Part of a small language model's weights.
Size: width 384, vocabulary 2048.
Architecture: LayerNorm before each block, no position embeddings, tied embeddings, normalized queries and keys.
MLP neurons of a small language model. Each row is named by its layer, matrix (up: input weights) and neuron, and shows model dimensions 240-335. Each number is 200 + 20 x the weight over its row's rms, rounded and kept within 0 to 999.
After each neuron's rows, "fires on" lists the tokens most often at its 100 highest values on Wikipedia text that the model never trained on; "fires after" lists the tokens most often just before its 100 highest values on Wikipedia text that the model never trained on.

L2.up696,186,203,187,178,233,151,199,215,189,162,181,196,198,205,211,183,217,164,177,210,177,197,212,241,200,194,193,181,211,244,193,212,200,168,190,230,219,199,184,166,178,187,172,246,215,212,161,176,173,206,187,149,215,194,185,193,199,219,249,189,221,199,220,196,241,142,193,192,216,211,195,144,201,230,225,202,206,214,209,193,208,186,186,222,188,197,219,212,229,198,201,192,224,188,219,240
fires on: "fe", "amp", "ing", "s", "en", "os"
fires after: " f", " ex", " pro", " W", "fe", " w"

L2.up1731,181,205,178,225,151,164,197,180,205,162,219,202,202,160,189,163,202,196,194,213,200,221,219,206,202,190,218,223,172,215,215,241,210,190,170,201,181,178,180,225,207,190,235,210,182,175,206,218,192,197,216,183,223,195,207,171,209,215,203,183,197,179,211,216,192,170,178,213,224,220,217,191,168,240,214,181,255,165,211,198,227,208,184,206,222,209,207,216,207,188,218,175,181,245,215,230
fires on: "er", "te", "os", "re", "tor"
fires after: "s", " comp", " at"

L2.up2296,187,190,172,188,187,205,188,213,219,171,199,225,180,195,201,194,222,185,172,219,171,213,245,225,197,213,190,174,197,179,216,202,232,189,194,211,164,201,190,225,167,211,172,178,214,209,194,201,197,208,211,194,218,198,208,171,198,226,232,174,198,190,221,213,203,194,207,187,217,201,196,196,198,240,179,201,225,193,243,203,161,192,219,178,213,227,209,213,205,227,252,227,202,189,198,227
fires on: "te", "ve", "re", "e", "ce"
fires after: "s", " ", " sp", " re", "th", " at"

L2.up1882,202,206,219,195,221,192,228,229,195,191,196,224,210,216,196,153,168,235,229,178,227,205,228,176,230,165,206,203,197,215,210,205,198,198,179,233,200,215,184,174,184,180,217,184,205,217,184,197,170,207,215,208,194,208,211,221,206,200,216,204,202,174,208,212,196,167,245,180,176,187,215,206,213,274,211,198,191,200,230,198,182,216,203,215,196,173,214,209,221,186,172,191,202,177,211,223
fires on: "ph", "s", "ch", " comp", "at", "unt"
fires after: "gra", "ro", "o", "co", " a"

L2.up858,201,223,245,201,236,225,196,206,185,185,188,213,216,195,179,182,205,186,244,179,178,174,196,189,174,218,166,176,207,184,192,202,197,185,203,200,212,177,206,201,193,218,184,195,211,190,213,222,196,191,212,195,145,214,201,237,223,193,180,218,206,200,210,210,233,228,200,175,222,181,206,197,210,213,191,232,225,197,215,190,219,204,215,178,188,226,206,210,200,197,145,187,237,193,204,204
fires on: "c", "g", ":", "mo", "udi"
fires after: " a", " A", "A", " 3"

L2.up1408,182,186,181,213,231,220,190,219,247,213,215,192,187,199,200,186,204,200,198,202,207,220,151,195,176,167,224,182,238,159,168,215,172,191,220,176,182,270,170,206,191,211,227,216,205,156,172,184,235,167,218,220,201,201,181,205,185,193,194,171,176,165,208,193,221,219,210,173,213,211,211,148,171,219,204,218,205,229,186,207,199,184,203,206,216,208,207,157,212,187,145,161,192,171,212,195
fires on: " |", "al", "ad", "ate"
fires after: "s", " Total", "an", " Go", " It", "id"

L2.up980,198,226,218,187,207,210,191,177,223,211,186,210,193,202,189,184,171,221,232,197,186,183,177,185,164,230,204,219,190,201,207,224,196,207,259,231,164,221,181,211,199,183,205,178,238,193,183,246,201,215,180,197,209,200,193,194,191,197,177,208,199,206,215,275,185,206,182,192,171,211,211,191,202,196,167,209,205,176,203,217,190,192,203,183,192,197,199,189,188,191,221,201,192,169,181,209
fires on: "it", "e", "ra", "ion", "u", "r"
fires after: "s", " c", " st", " St", "G"

L2.up1941,185,213,232,215,188,206,186,244,209,162,205,190,199,147,193,220,210,195,182,226,215,208,221,175,211,220,202,229,216,179,165,210,202,177,201,187,185,185,258,204,203,205,197,190,197,217,183,153,184,232,148,211,201,208,198,180,201,204,198,223,192,163,193,223,175,211,185,207,157,179,192,197,200,187,235,195,181,196,199,188,183,215,182,208,203,221,216,195,198,241,182,187,219,213,193,199
fires on: " University", "s", "el", "or", "ed", "ence"
fires after: "M", " pre", " the", "s", "=="

L2.up1683,182,190,201,211,199,229,162,188,185,202,173,217,229,245,189,192,196,214,212,202,219,216,206,212,232,190,228,191,192,170,191,213,193,198,209,169,137,189,207,207,204,145,196,235,228,199,195,224,209,191,190,204,195,200,239,166,202,183,231,188,169,195,206,233,158,211,251,201,203,208,202,215,220,227,164,165,220,219,192,171,189,192,203,195,215,206,171,196,177,212,199,189,204,205,215,203
fires on: "ing", "di", "ction", "ult", "es", "ment"
fires after: "s", " ", "ra", " S", " Ra", "i"

L2.up277,195,230,187,206,205,200,194,176,204,200,156,182,194,189,180,208,174,203,235,191,176,190,179,133,211,212,209,206,196,187,193,166,177,183,182,200,201,197,224,213,235,200,166,229,172,168,233,168,191,176,181,170,208,218,186,214,212,179,214,197,212,231,184,204,213,169,208,202,173,198,182,176,207,200,230,226,209,195,206,206,210,207,197,185,190,199,193,204,177,203,187,216,189,198,192,148
fires on: "-", ".", "ive"
fires after: "\n", "it"

L2.up300,204,174,182,206,188,210,196,205,224,161,200,190,182,236,188,162,179,229,197,208,181,193,223,193,186,189,179,227,200,236,210,200,156,203,217,214,169,242,184,200,205,221,165,209,214,206,225,176,199,209,163,198,218,222,207,198,213,187,196,192,208,216,209,180,200,193,196,195,168,184,200,177,209,144,206,229,222,209,188,173,197,226,197,200,200,206,198,160,212,206,197,208,182,217,179,187
fires on: "al", "e", "et", "ch", "ni", "ach"
fires after: "te", "e", " se", "ten", " sign", "mark"